Weights of a small transformer language model: RMSNorm before and after each block.
MLP neurons of a small language model. Each row is named by its layer, matrix (gate and up: input weights; down: output weights) and neuron, and shows model dimensions 352-415. Each number is 128 + 24 x the weight over its row's rms, rounded and kept within 0 to 255. A neuron's up and down rows have the sign that makes its largest values positive.
Before each neuron's rows, "fires on" lists the tokens most often at its 100 highest values on Wikipedia text that the model never trained on. A number after a token or word is its count.

fires on: "," 43, " and" 7, " the" 7
L9.gate616 [179  76 100 152 102 139 117 151 111 123 136 102 148  96 150 132 163 106 114  97 118 113 123 110 135 113 110 126  99 162 159 124 142 177 133 110  96 125 102 137 147 143 128 133 139 108 139 120 165  94 150  94 114 114 106 133 154 123 157 139 131 156 111 124]
L9.up616 [118 120 105 108 131 152 122  75  83 103 159 170 137 104 103 118 142 129 111 137 145  88 136 122 134 139 176 132 132 121  97  93 112 124 142  95 151 110  87 124 122 126 131 146 120 114  96 124 155 114 132  98 111 144 109 151 140 148 108 141 216  88 120 165]
L9.down616 [147 115 151 148  95 131  98 128 122 136 130 146 110 154 156 128 124  70 155 153 123 113 115 122 111 129 148 151  74 104 124 137 147 114 119 178 135 133 131 193 159 130 161 104 159 152 117 115 124 101 109 163 172 123 140 118 104 151 140 135  99 137 133 161]

fires on: "r" 38, " Dr" 9, " tr" 8, " br" 7, " Br" 6, " Tr" 4
L9.gate1598 [141 123 155 117 115 150 143 160 153 102 154 121 116 147 140 109 140 134 178 113 119 146 103 132 133 151 169 107 154 113 120 156 112 148 135 120 129 107 128 140 143 151 148 120 112  96 133 149 156  98 124 120 111 128 119 154 163 117 149 134 138  84  96 126]
L9.up1598 [160 114 153 140  99 141 130 101 101 105  97 143 143 143 123 149 141  98 100 162 102 151 153 107  95 150 106 123 132 137 131 146 129 129 140 107 140 142 120  89 128 164 177 170 122 126 100 135 150 111  90 163 152  80  99 132 140 154 134  96 149  97 132 149]
L9.down1598 [162 148 119 165 138 126  80 148 105 162 179  95 120 142 105 178 131  90 162 170 181 139 120 145 116  99 168 153 106 113 155 101 144 128 101  93 123  76 150  75 128 157 187 159  96 118 104 151 137 121 113 121 125 145 101 155 145 156 117 103 129 131 178 147]

fires on: " Ch" 31, " K" 19, "Ch" 7, " ch" 6, " B" 4
L9.gate2401 [182 143 130  81 131 115 112 100 128 138 132 142 139 125 126  98 161 155 138  99 110 163 122  95 122 100 131 129 104 119 152 120 134 170 148 119 113 176  88 137 124  91 151 121 122 101 153 137 115 116  99 129 132 142 111 129 121 127 125 159 130 141 101 122]
L9.up2401 [140 144 140 113 114  97 143 132 144 120  99 125 178 156 148  78 132 105 104 158 155 110 148 188 132  95 111 126  96  76 166 139  73 117 140 165 133 151 146 130 117 148 136 134 143 169 118 140 147 106 136 148 153  78 116  75  96 104 137 115 139 127 139 154]
L9.down2401 [102 126 142 102 114 137 132 120 125 133 134 106  94 140 120 150 104 105  99 161 138 130 150 132 162 115 108 170 122 100 144 144 135 110 126 154 112  91 138 203 148 178 100 149 148 153  83  86 148 108 156  85 162  93  97 116 130 114 124 121 149  71 118 127]

fires on: " Al" 37, "Al" 21, " | Al" 10, ", Al" 5
L9.gate1352 [119 147 102  81 136 114 152  86 136 145  85 116 103 121 135 131 100 107 139 146 120 143 113 130 130 129 144 128 132 108 198 105 118 100 131  92 149 137 121 118  98 108 123 150 146 137 143 153 121 128  86 123 123 119 129  86 123 118 168 131 151 139 114 115]
L9.up1352 [142 107 121  95 147 124  66 101 129 159 101  95 148 128 146 143 138 102 163 162 101 162 100  97  97 162 142 151 132 147 132 142 144  98 106 150 141 120 152 147 126 138 116 115 134 119 132 101 126 149 137  91 112 136 121  61 125 101 125 128 145 114  91 120]
L9.down1352 [106 154  96 153  94 120 159  84 138 114 135 128 132 165  88 102 134 135 128 132 134 160 125 139  99 130  89 148 152 131 136 130 133  75  97 113 157 119 170 138 131 125 123 125 147 119 138 120 133 142 126 105 132 162 131 140 100 115 143 103 153 161 145 154]

fires on: "2" 35, "1" 9, " October " 5, " September " 4
L9.gate2136 [147 104 151 139 113  89 126 138 127 150 120 109  95 112 123 116 155 119 148 139 115 123 111 124 137  95 110 130 175 124 133 115 109 123 117  87 113 113 138 128 101 146  62 131 115 154 132 122 170 149 115  90 126 159 171 145 133 112 155 122  79 115 123 120]
L9.up2136 [129 118 160 112 146 179 143 136 111 142 157 162 113 150 123 110 125 119 135  96 120 113  79  78 136  98 123 137 145 132 125 154 117 157 187 139 138 162 141 129 123 136 166 125  83 117 143 104 126 139  97 124 163  95  79 120 156 160 126  83 161  93 130 127]
L9.down2136 [147 130 130 134 168 118 110 125 129  97 134 160 116  93 118 119 154 164  88 157 125 187 124  89 174 153 135 124 144 131 117 160 113 131 126 134 102 100 149 101 104 112  91 146 106 155 181 137 146 140 109 127 102 143 147 111  98 137 159 125 116 127 128 155]

fires on: ", and" 21, "s and" 17, "," 13, " or" 8, "s," 8, ", or" 6
L9.gate4250 [146 108 118 129 158  87 148 115 172 136  93 145 135 135 179 119 156 188 145 118 138 165  88 129 137  97 129 142 142  94 191 140  91 128 150 115 108 120 108  96 139  85 161 117 135  76 195  74 176 107 124  98 155 147 145  84  89  98 146 139 146 151 107  92]
L9.up4250 [107 152 108 100 124 148 190  82  71 167 104 119 128 144 157  91 132 126 118 134 106 121 127 124 130 117 158 117 103 148 187 110 127 160 171 119  98 151 129 111 125 164 155 106  96 112 143 137 132 186 141 134 114 141 160  97 139 114 166 111  82 151 113 129]
L9.down4250 [ 81 132 109 126 137 138 147 124 135 181 119 129 112  97 132 157 131 137 127 117 130 151 127 101  79 125 131 149 123 127  87 144 131 185 127 131 162 111 117 213 134 100  72 155 133  94  95 126 102 137 139 148  98 137 140 163 166 162 134 130 142 129 100 140]

fires on: "–" 35, "2" 34, "1" 17, "; " 5
L9.gate764 [118 159 139 117 142 121 125  82 165  93 109 115 106 166  93 180  96 152 157 139 161 110 121  76  83 111 149  89 123  99  89 143  99 132 160 119 124 134 131 137 161  95 118 129 119  69 155 138 126 124 120 133 192 159 104  95 119 145 189  90 163 117 123 107]
L9.up764 [ 92 205 155 134  89 138 134  87 131 135 135 143 138 116 142 120 124 131 125 176 134 133 106  93 108 128 129 116 111 121  98 142 133 122 184 118 175 164 135 102 114 131  94 152 111 124 159 126 103 150 101 160 124 114 104 129 126 145 143  84 142 122 173 118]
L9.down764 [116 162 123 121 119 105 130  95  96 162 155  97 136 140 152 123 126 147 131 145 121 142 118 120 162 114 158 152 142 115 109  80 119 146 166 108 160 142 154 163 163 132 139 151 119 166 141 127 153 124  73 132 138 102 112 125 135 129 131 142 117 122 135 145]

fires on: " |" 23, "2" 16, "1" 13, " | B" 5, " Real" 4
L9.gate500 [113 138 153 125 105 124 109 143 166 159  92 112 107 103 154 166  96 151 116 139 149 133 162 124 119 114 136 118 139 126 107 144 150 138 129 158 143 143 143 149 121 122 102 162 154 151 126 166 147 143  80 111 127  86 148  96 153 113 158 122 164 143  70 103]
L9.up500 [131 111 178 100 118 129 121 113 111 152 137 132 132 101 120 151 131 120 130 156 140 134 134 104 104 146 145 139 154  94 138 162  94 149 128 131 135 105 119 118 129 132 114 120  76 151 156 139 151 145 128 130 110 134 126 109 100 137 119 111  87 117 106 157]
L9.down500 [173 128  93 117 125 102 129  87  90  94 151 124 131 118  96 106 115 119 133 100 128 101 132 140 200 134 124 116  99 137 130 111 120 150 128 106 105 160 135 201 121 149 139 123 143  83 166 121 105 109 105 122 135 165 130 120 154 142 152 133 148 126 121 105]

fires on: " in" 65, " are" 5
L9.gate356 [132 168 138 143  81 147 143 136  94 167 131 121  88 138 122 112 133 172 137 102 121 147 100 142 110 140 127 100 121  89 132 114 162 105 132 114 108 131 131 132 108  94 114 139  89  94 149 139  75 141 114 111 146 104 114 163 150 162 131 123  94 126 108 125]
L9.up356 [154 131 109 111 147 117  57 113 153  94 133 127 108 155 122 158  93 147 143 120 106 109 120 106 140 129  86 162 134  97 113 131 153 142 117 163 119 164  94 147 150 121 152 160 134 158 124  94 132 112  75 109 144 128 140 148 123  99 122 149 139 127 120 111]
L9.down356 [120 179 106 120 153 108 130 157  75 106 123 111 118 118  97 118 141 125 116  90 101 130 129 129 171 112 162 150 157 138 140 158 110 111 182 114 137 126 150 146 139  95 110 156 136  96  87 124 127 116 175 121 108 131  94 153 150 133 145 139 157  93 140 168]

fires on: " C" 34, " | C" 13, "; C" 6, " of c" 4
L9.gate3349 [122 166 133 120 107 145 111 120 120 112 153 142  87 139 124 142 126 139 135 124  98 144 107 120 146 142  91 152 106 151 152  96 150 109 113 155 179  97 103 100 138 127 117 121 147  94 106  85  75 100 108 123 109 108 133 103 120 138 124 114 127 163 109 130]
L9.up3349 [102 137 133 128 108 112 141 141 127 153 122 150 159 146 146 123 123 165 107 156 126  90 114 123 194 130 122 125 128 179 112 150 186 163  98 163 154 151 130 112 122 200 136 134 104 164  89 157  68 139 121 123 168 187 137 133 134 116 146 157 118 126 108 126]
L9.down3349 [119 181 127 126 156 126 137 150 146 149  68 110 162 106 124 111 141 136 101 162 130 132 135 131 143 120 160 135 132 140 146 111 133 135 118 162 120 132 102 153 100 177 154 190 175 154 124 179  72 164 109 123 101 137 127 117  99  99 149 147  72 148 110 181]

fires on: "," 43, " | " 37, " " 5, " number " 5
L9.gate2522 [100 137 127 155  88 166 136 109 126 115 154 129  94 120 138 172 114 135 118 134 108  99 116 133 126 151 104 138 113 141 120 121 139 135 181 135 156  84 118 105 137 199 117 159 133  83 180  82 139 108 143 162 154  94 121 116 185  86  96 137 120 163 146 114]
L9.up2522 [ 96 179 150 187  78 150 118 106 124 113 165 157 102  86 134 134 118 134 109 133 145 128 139  93 114 153 117 109 123 142 139  86 177 132 138 116 169 145 124 143 166 132 118 134 103 139 131  95 155 121 170 174 143 135 101 104 152  97  70 149 169 119 156 124]
L9.down2522 [130 116 150 113 116 135 119 127 122 125 158 138 126 126 142 120 108 124 124 106 127 131 154 117 169 158  91 106 112 107 147 162 123 145 140 104 108 151 154 164 145 137 118 149 129 121 146  66 177 124 107 144 113  97 150 116 128 127 103 160 140  97 146 255]

fires on: " on" 34, " in" 25, "on" 7, "an" 6, "us" 5, " van" 4
L9.gate4075 [140 135 134 115 109 140 119  95 101 119 119 179  90 154 135 144 152 159 139 149 104 136 161 126 112  95 113 129 129  93 177 133 117 151 179 103 129 125 113 135 163  98  98 166 121 140 148 120 135 150 152 105 159 145 110  99 162  87 136 135 104 133 147 128]
L9.up4075 [154 148  96 141 139 144  96 140 180 123 137 151 106 112 150 143 113 154 125 117  97 155 144 122 151 108 124 154 107 123 153 141 130 112 179 129 101 166 104 154 154  88 101 115 125 148 103  97 120 148 130 143 124 119 148 140 125  97 156 163 127 142 122 105]
L9.down4075 [103 161 136 137 115 101 127 131 148 115 122 124  91 101 171 122 145 153 142 134 134 140 105 130 116 110 114 146 106  94 161 111 118 127 139 117 161 141 140  97 116 110  78 162 131 195 112 124 104 153 135  71 105 162 145 133 124 115 155 117 190 103 154 179]

fires on: " | " 28, ", " 9, ", where" 8, "," 8, " | ." 5
L9.gate3741 [ 95 105 139 165  81 127  89 113 135 130 165  99 122 144  95 193 147 149 148 113 120 128 120  96  96 135 124 132 127 144 152 124 150 129 126 126 147 134  97 103 162 101 134 159  93 135 123 103 153 127 121 145 132 157 112 155 145 137 109 101 121 165 120  98]
L9.up3741 [107 138  95 112 147 150 153  94  89 142  87 118 156 140 148 155 136 137 132 122  89 104 128 132 138 118 112 150  82 141 149  82 134 134 108  87 127 120 163 155 122 115 142 137  94 151 117 127 122  94 103 137  97 129  95 129 152 110 143 173 120 135 169 116]
L9.down3741 [ 91  79 130 125 156 136 131 117 146 105 120 134 163 156 177 123 131 132 120 118 109 135 132 103 138 138 107 119 111 156 137  78 133 109 129 121 163 124 137  82 122 143 152 152 131 127 126  86 160 102 115  62 152 106 130 150 139 125 129 111 109 130 137 232]

fires on: "2" 70, "| " 10, "1" 8
L9.gate1649 [147 145 116 153 143 173  42 103 108 133 135 153 142 165 124 157 144 147 147 148 125 143 138  86 112 120 101 122 111 100 103 145 156 172 121 153 128 138 135 147 120 149 127 144 112 101 180 136 116  53 153 106 124 141 134 131  69 116 142 114 170 131 139 115]
L9.up1649 [155 152 130 112 138 102 138 118 154 124 126 129 150  90 148 168 123 160 164 194 156 140  93 154 150 163 142 141 118 130 116 189 137 157 105 116  81 131 102 133 103  92 145 126 142 135 150 127 154 143 164 104 108 127 124 137  85 105 152 115 130 130 165 143]
L9.down1649 [ 98 155 132 131 120 122 130  88 172 134 121 125 171 156 145 167 119 125 138 186 126  99 127 144 149 106 124 139 127  98 136 164 103  78 143 102 117 143 108 107 132 108 105 108 117  92 137 140 100 124  81 130 168 131 145 127 121  94 101 113 134 134 158 129]

fires on: "." 47, ":" 16, "-H" 4
L9.gate14 [128 159 159 193 107  99 161 150 136  89 103 137 137  87  76 127 106 118 162 106  94 136  90  84 105 148 129 106 122 130 176 141 177 112  88 143 138 139  99  70 117  98 122 119  98 115 142 125 161 153 182 118 157 137 131 174 143 134 125  94  87 119 144  94]
L9.up14 [134 126 126 160 112 137 155 115 126 143 135 160 156 136 106 164 130 108 139  85 153 141 116 128  90 128 111  81 114  98 150 101 115 158 123 114 162 140 147 138 109 113 162 159 169 132 122 146 147 151 164 150 126 116 130 130 106 115 163 129 135 139 134 133]
L9.down14 [123 104 116 111 148 158 126  95 148 127 174 136 125 109 107 131 140 126 123 148 137 123  91 121 136 145 152  85 124  95 107 126 116 123 168  91 124 153 127  96 149 102  90 156 159 108 130 129 137 118 184 178  99 118 172 138 117 137 138 110 102 129 117 208]

fires on: ", and" 60, " or" 14
L9.gate2412 [126 123 132 124 122 113 151 100 130 162  92 142 121 114  82 123 155 153 153 133 124 109  95 100 143 168 151 138 121 101 122  97 133 108 153 131  78 131 136 145 170 141 111 133 143 122 125 116 151 106 130 112 141 139 179 134 140 146 134 118 138 140 127 115]
L9.up2412 [102 126 130 147 145 170 164 126 141 158  90 154 105 119 118 108 168 126 173 123 130 142 110  91  79 135 115  95 104 118 164 153  98 153 155 161  88 138 130 123 131 164 147 157 139  96 145 138 180 158 122 147  61 169 146  96 152  90 176 159 150 114 136 151]
L9.down2412 [145 126  77 132 176  97 199 138 107 118  71 131 106 126 110  98 135 118  89 134 104 147  87 144 102 117 161 111 119 151 129  90 143 155 172 121 115 125 123 147 149 110 130 130 107 177 134  91 166 118 127 126 171 123 160 161 125 169 124 146 162 144 111 170]

fires on: " W" 23, " B" 17, "le" 7, "n" 6, "z" 4
L9.gate2312 [161 126 171 141 140 140 103 119  95 109 120 162  96 146 124 108 126 150 161 101 137 145 138 123 176 135 150 137 130 109 109 118 126 159 136 139 113 137  92 158 185 100 114 130 152 119 119  94 126  93 102 114 109 119  93 145 106 162 107 127 157 118 144 143]
L9.up2312 [138 133 145 145 134 122 132  80  88  81 159 156 123 110 164 158 140  87 140 110 134 119  94 149 148 111  96  86 134 135  75 132 116  83 139 154 106 113 149 121 132 114 112 157 109 134 102 133 129 114 140 102 129 145 161 129 130 107 105 103 147  93 115 133]
L9.down2312 [134 125 140 113 109  98 168 129 125 112 149 118 140 128 116 176 152 127 117 178 177 151  97 124 111 124 163 101  83 117 128 148 131  99 154 111 126 147 161 235 107  95 116 119 122 125  56 139 136 128 154 139  86 128 156 124 119 151  64 116 157 128 144  86]

fires on: " Her" 23, " his" 17, " her" 12, "'s" 4, " my" 4, " of his" 4
L9.gate3418 [150 101 116 123 137 114 123 112 113 151 129 133 121 128 111 113 124  91 171 141  89 113 146 126  83 167 123 108 116 142 117 163 161 166 123 135  88 111 152 151 157 111 120  97 172 127 163 113 131 121  91 134  95 136 135 106 144 110 162 155 122 123 110 135]
L9.up3418 [ 83 143 124 124  69 122 109 108 150 122  85 117 133 137 114 168 150 128 162 117 105 158 100 139 100 126 136 138 123 152 121 132 121 113 156 169  86 144 141 142 142 141 129 130 119 108 146 106 166 167 154 119 121 128 136 159 148 111  72  87 128 100 157 108]
L9.down3418 [110 145 138 111 127 110 111 141 150 154 143 120  96 118 121 142 127 106 103 135 125 151  91 140 134 143 102 102 120 130 128 151 178 161  81 128 118 112 105 185 146 105 119 127 159 122  90 128 136 123 168 160 116 127 194 139  80 147 126 165 125 139 160 135]

fires on: " Al" 46, " L" 8, " al" 6, ", Al" 5, " | Al" 5, "l" 4
L9.gate1584 [120 170 120 155 111 131 118  89 173 126 158 139  97 105 118 121  94 118 151  90 124 150 126 151 118 134 131 113 123 130 176 136 111 156 111 125 115 130 108 154  86 104 103  88 147 125 101 142 133 101 122 137 101 114  77 119 150 114 118  94 138 119  96 135]
L9.up1584 [127 134 174 126 125 123 134 100 125 127 178 132 124 122 146 130  99 145 159 115 130 136 112 142 130 113 139 187  94 119 134  87  94 131  86 117 138 113 132 156  94 109  90 118 120 147 121 141 157 116  97  91 163 119 151 126 121 152 115 142 113 151 119 126]
L9.down1584 [120 122 108 103 122  70 123  93 126 119 169 133 125  94 114 132 128 124 136 114 115 135 126 131 129  94 117 163 159 152 134 107 161 129 111 104 102 121 110 111 106 122 124 174 125 112 124 206 180 121 125 128 161 120 110  97 140 139 114 136 127 146 134 111]

fires on: "\n" 28, "2" 22, "1" 19, "j" 6, "am" 5
L9.gate2064 [124 160 122 166  94 115 164 116 119 155 110 134 130 119 125 140  96 118  98  86 118 159 145 105 133 154 123 122 154  94 113 110 134 130 187 126 162 117 143 146 141 114 125 142  93 139 127 109 121 121 139 139 122 110 103 148 137 110 103 130 147  90  89 118]
L9.up2064 [ 89 160 161 102 178 135 105 107 103 177 106  84 147 131 133 142 166 141 174 152 112 150 136 153 131 182 139 152 151  76 141 125 116 107 120 109 160 137 169 167 111 110 122 126 125 141 118 110 152 138 101 167 136 112 114 109 128  88 133 150  99  98 156 134]
L9.down2064 [112 135 128 150 108 117 130 130 113 132 153 108 111 113 114 162 132 139 185 126 161 150 117 148 122 140 109 128 152 122 130 109  72 120 120 123 171 110 147 197 111 154 133  79 126  95 113 120 113 127 152 126 158 103 133 104 112 136 108  84 117 128 125 166]

fires on: " C" 28, ", C" 12, " | C" 11, "| C" 10, " in C" 6, " and C" 5
L9.gate3228 [116 172 116 120 124 131  87 115 103 120 157 146  90 104 107 146 135 108 139 122 158 174 150 107  99 119 130  90 131 150 108  85 141 112 142 160 124  85 104 137  67  97 153  99 146 113  98 151 101 121 121 145  98 146 127 140 165 123 147 117  86 150 161 117]
L9.up3228 [120 114 134 145 117 107 108  99 138  99 119 103 158 152 118  90 116 132  91 152 143 111 114 100  89 115 145 121 110 150 121 123 138 137 112 147 156 144 162 139 116 173 137 124 138  81 124 145 103 155 114 154 135 146 132  94 118 134 162 134 151 105 116 109]
L9.down3228 [138 131 146 115 112 151 113 120 161 122 125  94 157 110 151 118 114 137 128 107 115 120 139 131  93  96 161 103 101  97 141  93 147 145 158 161 123 145 171 198 120 175 128 114 129 114 171 157 118 144 143 141 151 126  87 103 117 156 176 109 131 139 118 184]

fires on: "," 52, "." 28
L9.gate1743 [139 119 141 142 148 147 109 170 141 138 147 125 129 129  73 131 133 112 152 108 176 113 146 164 107 127  97  68 130 119  53 137 121 137 165 142 136 119  79 185 159  94 113 175 139 110 127 106 154 119 110 123 127 120  85 153 158 149  78 126 129 145 124 100]
L9.up1743 [110 138 133 134  81 109 107  92 138 127 161 112  98 134 157 127 136 144 122 140 112 125 162 105 107  85 110 120 175  83 117 118 160 128 122 155 132 126 125 159 147 120 105 132 144 116 138 131  83 151 168 142 180 131 151 142 128  85 130 143 167 138  97 149]
L9.down1743 [121 125 161 131 131 125 113 164 123 110 117 126 163 100 171 161 120 142 105 113 128 110 150 142 108 120 157 108 160 109 104 149 141 181 100 133 158 108 140  93 111 143  74 116 115 144 130 164 139 137 144 149  75 165 118 151 113 135 107 145 115 158 121 213]

fires on: " off" 18, " K" 18, "T" 7, " N" 6, " T" 4
L9.gate1336 [113 128 135 141 135 158  80 104 131 141 108 145 126 163 123 115  88 133 158 116 114 204 119 161 138 157 112 113 113 142 106  89 137 117 146 104 113 102 109 189 114 107 106 157 104 100 102 124 140 110 169 159 147 171 140 136 135 108 164 100  83 132 102 133]
L9.up1336 [119 146 120 157 146 128  86 137 165  93  92 144 118 134 161 102 149 119  96 162 134 129 133 134 161 160 127  98 157 122  84 128 125 130 114 125 141 137 132 103 125  89 148  99  90 102 102 118 110 153 138 131 157 122 130 112 163 124 113 123 123 118 141 152]
L9.down1336 [140 114 151 103  97 140 132 103 174 118 104 121 106  95 142 136 122  99 130 142 149 125  98 104 151 119 107 161 164 132 175 166  96 117 110 133 152 144 108  71 127 134 139 116 127 114 129 160 153 128 106 112 122 103 104 102 158 130 145 128 108  98 140 172]

fires on: " Al" 50, "Al" 17, " | Al" 9, ", Al" 6, " tax" 5, " full" 4
L9.gate2005 [150 130 158 141 135 116 157  43 138 140 128 107 121 130 127 158 143 113 132 101 160 137 142 105 122 136 123 111 126 104 133 123 145 146  95 101 136 121 180 121  99 138 144 158 113 100 122 124 151 108  79 135 111 143  95  97 163 144 129 127 125  96 122 100]
L9.up2005 [113 135 170  85 165 120 122  79 118 116 128 136 111 129 158 116  87 150 119 128 161 140 103 122  92 171 132  90 111  93 131 110 116  87 139 120  92 118 177 121  99 146  93 146 139  97 121 132 120 132 100 140 146 126 118  97 138 164 114 107 124  91 118 142]
L9.down2005 [ 99 115 124 109 169  78  86  79 151 123 124 137 132 117 128  85  94 128 131 128 151 112  74 150 110 113 131 114 131 127 124 108 137 110 151 135 144 145 193 134  80 125  97 100 167  94 131 132 171 157 139 123 156 104 135  90 144  81  65 108 173 175  98 179]

fires on: "–" 15, "2" 10, " Se" 8, "in" 8, "ri" 8, "| " 8
L9.gate2332 [ 98 129 141 134 129  84 123 153 115 151  82 131 126 146 127 105  89 173 112  75 154 126 110  84 142  96 121 137 162 113 102 127 107 186 147  86 149 137 134 101  89 135 126 136 102 128 120 135  90  97 171 105 106  98 128 108 124 173  82 143 118 123  92 115]
L9.up2332 [154 101 100  87 122 121 150 110 126 108 139 121 152 137 143 136 122  88 136 163 157 209 132 135 129 156 122 118 110 118 159 121  95 133  89 132  82  91 124 129 133 124  88 169 112 146 158 125 133 121 164 119 130 117 182 109 124 113 160 150 114 125 172 108]
L9.down2332 [132 159 150 124 124  96 147 155 157 140  81 135 146 142 144  93  82 143 144 174 135  85 154 135 138 118 140 162 128 140 121 109  88 130 112  82 105 130 137 123 102 112  93  95 117 131  77 111 103 106 203 142 129 139 147 130  87 205  82 127 176 148  77  57]

fires on: " Br" 25, "str" 7, " br" 7, "r" 6, " Cr" 5
L9.gate193 [175 153 144 132  91 128 126 122 129  97 139 136 109 110 117 125  79 117 112 125 105 127 110 144  93 111 145 129 100  95 137  95 149 108 168 147 124 138 144 146 133 142 168 101 129  81 134 136 135 163 141 145 138 141 139 149  99 134 126  97 170 164 124 141]
L9.up193 [145 135 113  83 150 144  97 125 139 110 132 163 124 125 112 147  84  99 129 160 121 115 134 161 153 156 128 158  99 119 128  99 156 135 130  75 112 106 151 127  85 130 193 143 101 131 127 161 126  82  64 100 123 174 140 142 145 110 120  90 148  83 149 134]
L9.down193 [139 140  99 165 180 116  64 116 113 131 156 115 101 133 144 152 127 104 110 109 152 176 158 115 136 110 145 129 131  96 159 113 142 126 130  92 133 111 227 136 133 147 187 133 105  97 111 132 104  94 142 172 135 155 113 125 114 136 103 102 125 140 146  56]

fires on: "." 46, "\n" 13, " much" 5, " some" 5, " Some" 4
L9.gate1844 [105 113 112 108 145 159 135 126 167 168 143 152 114  90 128 126 128 120 163  84 131 115 138 111 150 128 157 149 128 130 114 129 136 117 116 156 147 143 144 134 132 117 138 181 147 107 169  81 110 117 129  89 126 134 120 143 147  97 136 119 173 114 134 112]
L9.up1844 [150 160 146 149 109 149 157 133 153 150 125 108  92 150 112 135 161 140 153 150 108 174 167 149 133 122 115  81 138  99 126  95 125 136 123 132 102  90 149 129 118 145  76 121 148 134 145 127 147 104  74 183 172  98 118 132 126 120 138  95  91 149 131 143]
L9.down1844 [158 164 138 135 131 112 103 122 152 130 172 133 134  87 122 103 137 138 146 152 146 146 127 170 142  75 141  96 112 122 123 130 151 101 133 145 108 132 142 173 126 160 144 106 158  98 140 124 155 102 154 102 115  90 124 135 182 160 113 119 131  89 118 224]

fires on: "." 86, " | ." 5, "," 4
L9.gate80 [136 106 149 137  98 115  94 162 111 144 108 160 129 126 126 131 110  97 159 128 130 104 112  94 141 116 169 124 135 124 121 140 162 153 153 164  74  87 111 144 165 114 114 136 128 175 158 119 100  74 107 139 141 113 162 130 147  99  99 119 135 158 119 112]
L9.up80 [133 156 180 167 118 148 110  92 136 137 101 105 152 131 102 178 109 134 110 132 109 107 128 193 131 140 106  61  76  93 126 121 121  94 102  94 139 102 174 146 131 100 103 134 141 142 136 157 134 128 136 151 107 118 114 120 149 144 135  89 151 160 138 118]
L9.down80 [139  86 149 141 120 151 124 120 128 149  91 163 141 160 130 150 121 120 136 124 141 107 150 125 122 121 174 102 118  82  91 130 163 129 109 107 148 140 147  88 124 105 111 144 113  99 181 132 128 133 126 140  82 121 150 132 197 107 114 133 109 148 121 215]

fires on: "'s" 51, " band's" 6, " of the" 6
L9.gate3182 [131 108 135 123 150 163 169 134 100  98 116 137 122 101 110 158 119 132 126 107  71 124  88  51  92 140 118 125  83 116 121 111 173 144  99 118 157  76  92 135 137  94 150 124 144  53 150  99 125 108 102 168 115 127 135  65 111  96 160 131 102 124 110 106]
L9.up3182 [103 137 124 126 137 154 129 109 155 157 123 133 112 140 151 100 139 114 130 155  83 161  89  96 134 136 155 148 103 159 191 143 108 100 159 118 131 116 129 107 167 103 148  93 115 118  94  87 129 148 127 107  75 114 127 128 120 150 149 123  94 146 152 134]
L9.down3182 [118 163  97 123  99 102 145  75 143 103 114 159 130 129 148 136 134 119 105 174  78 149 133  91 164 136 109 142 111  89 154 117 128 155 134  99 111 132 181 165 108  98 114  91 128 108 105 143 137 137 124 140  95 138 112 136  90 160 142 132  94 110 103 141]

fires on: ", and" 26, " and" 19, "a and" 7, " &" 5
L9.gate4171 [156 128  77 163 122 128 145 140 138 105 117  99  90 108 122 145 126  93  99 121  78 113 167 114 133 145 133 171 116 150 143  99 128 109 121 134 120 112 143 114 123 116 128  97 170 104 141 114 118 142 147 108 110 110 115 114 124 121 129 112 125 110  78 107]
L9.up4171 [ 88 114  97 132 159 147  99 161  92 127 109 105 114  96 140 109 137 102  83 140 103 114 140 126 128 165 117 129 108  94 100 124 130 194 111 129 181 127 109 128 168 119 141 138 100 149 115 180 137 137 161 145 124 128 139 129 118 122 125 101 149 125 142 137]
L9.down4171 [129 126 117 120 113 148 109 109 123 190 133 148 131 111 165 138 137 132 161 123 181 136 113  96 119 175 116 112 127 122  98 150 152 140 121 108 138 125 135 157 140 124 124 155 177 150 105 145 124 120 120 112 129 144 119 140 101 115 127 165 137 120 109 255]

fires on: "2" 58, " | " 14, "1" 5
L9.gate252 [153 123 133 132 114  89  93 124 147  91 166 114 118 131 179 140 122 149 110 115 129 147 105 104 162  88  97  97 136 101 130 123 130  97 164 165 122  91 102 132 149  78  91  91 142 145 169 114 150 104 111 103 143 120 112 150 143 161 162 170 146 138 146 145]
L9.up252 [ 92 124 110 144 146 141 130  84 123 121 143 127 103 119 107 142 119 124 132 139 106 144 126 131 105 125  94 125 149 124 128 134 106  98 177 140 109 152 127 153 125 120 176 133 154 106 108 146 141 158 126  96 118 134 177 111 106 157 119  91 110 133 155 114]
L9.down252 [139 136  89 135 103 111 121 118 129  92 205 114 151 131 169 137 133 128  89 164 110 160  63 132 176 102 129 144  74 147 124 115 145 115 108 156  84 115 141 126 142 119 104 141 107 104 190  94 165 121  80 113 140 132 120 160 125 140 114 100 156  72 141 128]

fires on: " G" 14, ", and" 10, " and s" 8, " S" 8, ", S" 6, " T" 5
L9.gate899 [136 118 149 113 136  90 114 140  90 131 119 139 117 140 107 160 162 157 131 133  86 149 126 133 156 180 141 118 137 129 156 100 129 139 109 129 142  92 114 170 121 107 122 152 119 134 128 144 187  57 126 106 114 164  87 148 154 122 115  87 140  83 117 140]
L9.up899 [143 113 141 147 125 122 149 112 129 109 138 133 101 130 107 154 137 129  89 143 122 132 150 152 114 164 172  99 140 159 124 122 101 146 129 109 124  80 141 153 151 134 115 111 147 129 106 114 139 144 139 148  87 120 137 127  97  92 150 121 154 109 144 133]
L9.down899 [110 138 124 119 143 144 137 109 110 129 112 118 120 138 161 109 159 148 116 143 163  83 137 159 170 148 130 140 119 154  83 146 131 150 135 119 105 165 141 182 116 129 132  61 128 128 114 183 178 106 163 115 106 166 116 109 110 108 140 128 164 136 155  41]